Weights of a small transformer language model.
Size: 19 layers, width 576, MLP 1536 GeGLU, vocabulary 15364.
MLP neurons of a small language model. Each row is named by its layer, matrix (gate and up: input weights) and neuron, and shows model dimensions 144-271. Each number is 200 + 40 x the weight over its row's rms, rounded and kept within 0 to 999. A neuron's up and down rows have the sign that makes its largest values positive.
After each neuron's rows, "fires in" lists the words (lower case) most often at its 100 highest values on Wikipedia text that the model never trained on.

L9.gate1489,216,239,188,217,198,179,166,225,207,211,222,255,213,212,249,130,203,214,307,192,168,131,191,115,229,159,268,202,242,181,243,230,279,198,233,296,189,187,206,240,219,217,191,225,205,218,187,162,142,270,218,284,238,201,187,217,165,179,155,251,154,210,181,210,166,237,181,195,225,212,203,216,237,250,235,216,256,218,231,205,267,230,179,188,175,176,231,161,148,148,184,120,166,172,258,210,154,188,160,157,150,297,232,198,196,172,211,262,166,213,180,225,202,139,165,247,192,221,165,157,198,135,179,243,241,274,225,229
L9.up1489,207,244,199,160,222,247,221,148,226,272,242,149,208,228,200,237,330,214,231,224,204,134,190,128,253,182,239,164,171,199,213,249,143,178,172,232,213,203,156,203,223,186,189,179,217,203,224,194,283,192,230,269,200,219,202,170,222,202,219,253,252,211,246,128,222,133,285,232,154,188,220,208,194,189,197,220,174,207,220,194,185,293,229,207,237,214,138,199,299,246,222,186,209,199,198,156,221,182,216,233,204,206,266,177,207,228,205,211,145,162,164,234,247,225,244,232,207,205,144,233,215,185,105,258,206,108,179,218
fires in: "who", "where", "whom", "with"

L16.gate1451,222,211,150,248,203,226,204,252,220,162,177,203,275,207,216,182,225,224,236,160,180,234,223,146,150,161,165,158,145,196,224,243,176,222,207,202,165,132,156,254,227,206,173,217,236,204,210,210,172,291,222,182,221,221,176,215,172,193,197,174,173,187,202,178,230,123,211,174,206,203,230,186,174,217,223,243,246,135,178,175,235,215,235,146,262,216,207,227,212,214,281,153,285,163,176,190,158,158,189,273,174,277,236,177,185,194,194,213,218,179,213,261,154,178,215,255,185,169,250,258,143,193,177,247,215,200,165,245
L16.up1451,206,228,235,286,191,192,212,192,242,179,143,200,255,120,151,230,196,139,189,221,157,196,258,199,230,184,176,212,236,197,181,137,173,147,261,187,206,209,155,205,206,223,247,221,228,194,228,193,187,243,206,138,231,147,212,184,170,167,221,180,149,184,151,174,193,204,195,217,217,216,219,236,179,203,267,192,196,181,168,172,151,154,103,165,139,182,210,225,200,209,237,199,224,226,149,172,229,173,194,183,220,251,250,120,191,254,206,195,173,169,253,231,209,234,213,244,222,210,182,257,193,112,196,204,215,209,214,178
fires in: "who", "which", "they"

L15.gate171,172,230,202,232,152,196,196,237,169,148,240,166,230,211,235,160,234,242,245,234,171,205,189,151,169,190,179,200,197,236,197,183,129,137,200,201,140,208,204,182,233,180,238,293,153,269,258,186,183,161,188,227,185,198,269,230,237,152,146,211,200,238,206,154,200,212,262,233,206,294,242,227,260,227,187,217,159,177,208,250,249,216,227,231,213,236,202,255,243,177,211,188,258,197,217,214,139,193,226,179,209,253,243,180,135,247,176,243,188,183,167,246,139,203,248,196,236,227,229,243,187,283,140,245,230,229,237,218
L15.up171,191,227,234,236,202,261,233,210,240,244,133,155,138,247,168,210,182,195,146,138,221,208,235,243,190,239,132,198,148,212,272,256,200,212,207,194,217,232,158,103,240,254,266,197,171,192,159,143,199,131,240,103,184,133,204,121,189,126,177,192,169,278,277,193,268,198,196,222,209,181,170,204,215,270,152,265,176,213,223,174,265,188,150,141,272,246,125,231,235,224,225,252,213,178,176,153,194,189,195,163,157,197,157,251,150,224,203,209,195,197,220,183,199,192,172,245,233,141,235,190,239,187,147,173,139,156,163,130
fires in: "united"

L12.gate267,217,229,214,137,222,173,216,177,170,207,252,167,234,198,171,209,265,260,231,143,118,201,270,224,213,223,272,128,183,277,168,183,205,247,156,259,226,145,153,197,200,217,209,177,172,254,238,243,166,187,180,225,284,269,229,141,185,126,220,161,142,230,207,98,215,214,176,171,192,160,154,222,172,235,209,144,157,150,166,203,185,140,190,188,166,200,135,204,193,184,232,218,200,216,233,200,192,158,141,209,216,161,249,256,203,227,244,240,200,171,210,166,298,159,151,215,182,197,150,179,241,274,187,147,83,218,248,242
L12.up267,193,194,143,144,177,167,170,196,234,260,199,173,227,147,261,172,213,190,132,183,207,236,188,194,192,215,193,160,158,235,233,193,159,182,205,154,151,147,244,164,162,298,205,169,180,213,201,226,219,203,227,214,157,208,134,208,184,185,150,207,166,268,206,244,236,211,190,226,184,211,204,213,147,278,238,292,205,271,261,225,136,142,172,167,190,210,160,118,172,219,216,199,223,247,199,214,164,257,244,187,186,205,149,240,163,152,299,191,184,181,251,138,242,255,210,178,187,158,251,138,225,222,207,174,190,231,166,164
fires in: "by", "with"

L15.gate303,243,189,102,148,152,163,166,208,233,242,197,214,259,242,166,209,201,186,256,297,216,172,224,182,199,160,211,214,176,233,132,226,146,201,245,236,135,134,223,161,171,244,174,218,247,226,192,226,216,201,125,181,207,202,271,231,215,167,197,104,178,230,132,189,135,227,185,182,217,145,213,255,191,138,137,203,239,151,179,266,149,152,189,288,188,181,160,125,192,186,211,244,227,199,178,221,240,193,184,176,242,169,184,164,148,141,208,193,141,247,302,226,230,192,155,181,214,197,218,221,202,203,270,229,146,227,243,219
L15.up303,196,320,255,195,269,232,183,233,255,92,226,196,200,216,237,208,182,175,238,229,203,196,138,218,123,181,215,186,195,169,169,219,184,251,118,179,144,185,209,210,274,175,171,183,180,141,220,189,221,192,179,175,198,220,213,150,173,264,197,235,157,192,199,188,204,285,309,251,285,193,192,283,254,266,162,209,268,277,164,200,223,210,170,249,243,216,256,186,216,221,228,187,219,258,255,145,143,282,224,200,155,209,277,223,179,146,224,200,166,212,188,187,192,220,214,111,149,256,224,239,175,241,254,220,176,203,219,90
fires in: "can", "not", "may", "more", "to", "all"

L12.gate1157,222,189,259,186,131,184,211,173,186,259,191,270,200,183,211,217,250,169,236,187,160,184,266,261,169,239,207,217,190,111,163,235,196,275,123,242,168,222,289,182,195,139,176,189,264,166,170,119,162,170,185,192,179,226,142,202,258,188,173,214,159,178,243,214,180,236,222,109,214,190,172,115,167,151,169,191,163,124,227,332,118,187,275,266,182,212,179,258,213,203,193,211,268,212,207,187,180,165,250,168,142,216,267,169,168,192,229,197,170,162,187,200,218,223,206,215,230,195,185,155,188,273,216,186,193,239,224,215
L12.up1157,169,192,216,152,225,122,230,151,238,179,187,240,181,200,205,274,254,192,207,108,183,150,262,293,175,140,173,150,208,229,210,261,241,222,179,182,223,305,240,129,160,159,175,140,232,154,178,199,222,138,271,157,107,220,141,203,201,211,159,202,188,163,209,215,212,256,250,196,145,280,225,127,176,223,182,237,185,183,180,225,146,257,196,239,154,230,151,212,218,208,171,150,203,183,203,147,249,194,231,186,152,195,258,183,141,215,254,160,219,147,238,172,225,329,184,225,187,254,208,168,247,182,191,209,206,202,189,207
fires in: "by", "as", "to", "through", "such"

L16.gate1390,231,174,192,135,225,190,228,193,124,211,273,210,189,163,281,129,245,215,237,201,207,87,260,173,152,296,281,248,241,226,168,235,205,194,202,170,138,154,234,186,248,172,245,215,174,162,217,198,221,165,147,174,283,170,181,218,238,263,221,149,198,192,181,237,196,142,213,246,192,259,211,212,161,208,206,233,220,249,194,192,174,213,155,189,191,203,167,173,193,141,170,248,230,163,257,253,166,245,211,135,177,153,211,211,207,234,209,214,176,99,195,137,197,209,177,234,229,280,120,281,182,225,248,229,209,247,319,230
L16.up1390,221,241,271,232,216,212,295,157,193,207,164,187,210,115,174,170,244,196,194,209,236,244,165,193,148,184,226,256,201,234,245,210,259,217,167,205,203,215,182,190,235,219,284,164,103,237,211,228,214,176,222,198,180,145,181,198,210,197,147,201,199,212,208,197,127,161,215,180,210,161,229,208,189,225,170,245,197,211,182,193,233,195,173,249,194,208,192,199,137,161,222,164,250,250,214,213,210,188,262,152,190,161,219,207,199,252,187,265,153,203,173,203,144,173,236,111,169,262,182,183,144,135,226,201,255,234,144,235
fires in: "it", "not", "to"

L16.gate219,266,246,221,115,233,198,141,153,168,178,180,203,202,238,218,145,191,215,237,211,180,268,189,163,178,158,166,177,211,195,189,185,194,263,210,246,221,144,189,183,191,138,158,228,333,172,137,232,114,245,228,203,253,172,219,217,151,212,250,187,192,234,244,142,158,213,209,242,215,139,151,241,242,246,230,214,119,147,171,209,209,203,212,172,219,237,169,137,229,192,231,265,216,241,181,164,218,203,119,228,219,161,138,204,210,136,276,151,153,232,146,148,168,216,160,253,202,208,177,256,223,219,216,187,202,225,167,159
L16.up219,211,104,163,202,209,158,172,192,204,151,295,186,210,193,206,236,191,178,225,142,147,253,169,141,193,141,220,179,214,184,234,195,231,193,82,165,221,193,206,205,216,191,163,240,256,147,127,153,196,216,201,222,184,214,152,189,196,209,211,215,215,139,161,199,101,225,176,172,163,208,247,335,135,255,199,196,259,261,199,208,210,252,199,131,251,209,173,198,220,205,196,247,216,171,238,152,224,225,150,192,145,256,248,263,240,201,198,217,195,165,189,209,101,178,224,247,215,204,231,141,109,158,209,202,179,211,226,162
fires in: "by", "non", "early", "to", "aftermath", "mid"

L9.gate392,189,192,183,215,76,205,254,206,162,170,277,191,147,231,112,125,199,245,214,197,168,258,263,223,190,155,152,169,208,195,188,179,177,236,199,170,207,204,234,283,252,192,203,228,229,215,165,209,229,238,223,166,146,222,132,230,233,283,225,175,142,130,224,188,178,178,214,217,230,136,154,188,214,163,248,192,222,172,264,296,251,176,177,171,167,228,234,185,199,182,213,267,244,159,197,206,115,262,231,284,142,175,191,231,265,185,182,243,263,234,193,186,156,244,264,250,194,173,243,217,260,270,191,183,210,251,183,244
L9.up392,206,156,314,199,165,226,181,260,200,147,228,268,224,166,194,247,187,263,193,193,197,187,246,178,241,165,252,218,185,222,244,160,183,180,311,181,167,242,229,195,212,228,224,114,258,235,225,192,254,195,117,201,166,164,180,236,229,150,126,181,227,192,229,171,204,173,185,170,239,191,137,234,195,132,218,156,178,216,207,223,175,162,245,206,184,182,155,200,151,210,160,166,188,220,155,272,131,243,221,178,122,178,167,215,243,197,124,185,154,199,229,182,225,250,185,219,158,171,199,235,202,224,145,223,140,183,86,205
fires in: "as", "7", "37", "14"

L12.gate100,206,277,169,190,202,256,209,281,211,230,207,181,116,196,221,206,247,124,249,231,188,194,129,217,259,210,236,119,152,224,227,200,160,144,212,218,210,188,212,258,217,177,127,236,227,247,219,190,191,215,243,208,296,133,198,266,189,139,191,201,243,205,234,175,143,213,187,263,213,231,164,177,243,197,188,188,198,281,175,182,179,219,239,240,260,173,185,131,213,237,271,286,160,158,220,170,170,199,186,221,257,250,191,236,207,175,198,230,208,333,114,251,154,119,163,217,246,154,192,186,175,247,161,216,183,186,184,187
L12.up100,209,140,189,176,228,241,255,186,194,187,236,204,210,206,209,139,148,146,152,243,211,169,217,222,151,205,216,285,197,159,167,223,269,200,145,293,215,241,182,143,238,183,229,216,211,163,192,208,192,172,185,248,205,94,140,269,191,168,196,195,185,185,141,190,299,246,221,211,172,85,263,214,228,193,197,187,161,217,260,305,155,208,152,235,196,237,163,213,114,206,212,86,191,205,250,242,253,193,293,227,190,210,202,186,261,200,161,161,220,208,176,222,247,251,217,166,205,179,261,182,205,237,209,215,215,176,247,210
fires in: "was", "career", "life"

L9.gate539,226,144,258,144,171,148,194,235,144,233,207,195,194,270,217,227,287,147,170,246,181,141,157,207,192,204,205,240,141,251,137,202,217,172,200,203,199,148,175,171,188,277,168,190,151,218,188,221,135,173,153,301,187,155,144,133,185,183,266,223,149,272,145,150,215,162,245,205,198,202,277,252,209,266,284,195,240,247,204,260,248,215,166,224,181,225,177,165,209,180,191,171,229,219,193,260,145,154,184,213,195,223,211,191,259,185,215,127,170,183,188,223,196,190,214,179,240,149,201,206,229,203,227,221,207,194,177,163
L9.up539,215,247,172,227,198,253,221,202,202,202,135,250,121,174,173,182,213,115,186,292,186,220,303,172,168,232,291,206,272,169,182,264,218,190,198,169,309,164,239,182,194,157,192,242,197,164,128,267,151,221,138,248,190,187,237,165,152,191,251,237,159,193,249,187,260,160,134,249,244,249,171,120,188,249,290,204,190,138,209,269,192,194,225,183,166,161,219,187,196,195,176,241,236,213,223,228,175,222,177,239,184,202,146,229,309,258,241,204,111,178,243,226,201,231,237,176,201,224,161,152,201,177,209,172,190,185,199,211
fires in: "they", "you", "isbn", "kw", "singles", "albums"

L9.gate666,200,269,277,197,207,185,196,174,213,201,167,189,140,172,269,197,179,225,210,173,205,204,159,260,204,242,278,235,250,209,158,196,222,237,190,150,184,166,229,194,248,211,252,236,210,222,268,195,206,275,152,218,255,163,238,232,168,222,118,86,226,238,198,216,162,241,231,87,136,217,208,225,214,237,217,227,204,153,187,227,241,217,197,234,240,208,184,199,219,172,236,233,250,225,212,196,156,244,242,195,192,214,304,225,182,193,135,270,187,176,150,154,226,252,211,198,218,155,260,219,177,219,166,218,231,233,250,203
L9.up666,194,160,207,173,223,143,278,170,182,244,228,211,131,251,164,172,213,242,148,194,290,230,159,199,178,178,243,181,178,292,194,222,169,226,249,123,176,243,216,206,232,221,161,279,158,145,146,225,210,207,226,212,224,232,201,220,152,199,189,180,146,177,164,180,214,184,249,149,135,235,187,128,225,140,63,214,181,200,225,250,211,217,150,183,226,207,193,208,242,229,206,236,151,192,198,159,161,178,164,176,263,160,215,223,176,252,265,178,171,213,272,194,241,228,219,273,209,250,250,160,234,214,218,165,218,188,139,163
fires in: "it", "him", "some", "now", "become", "in"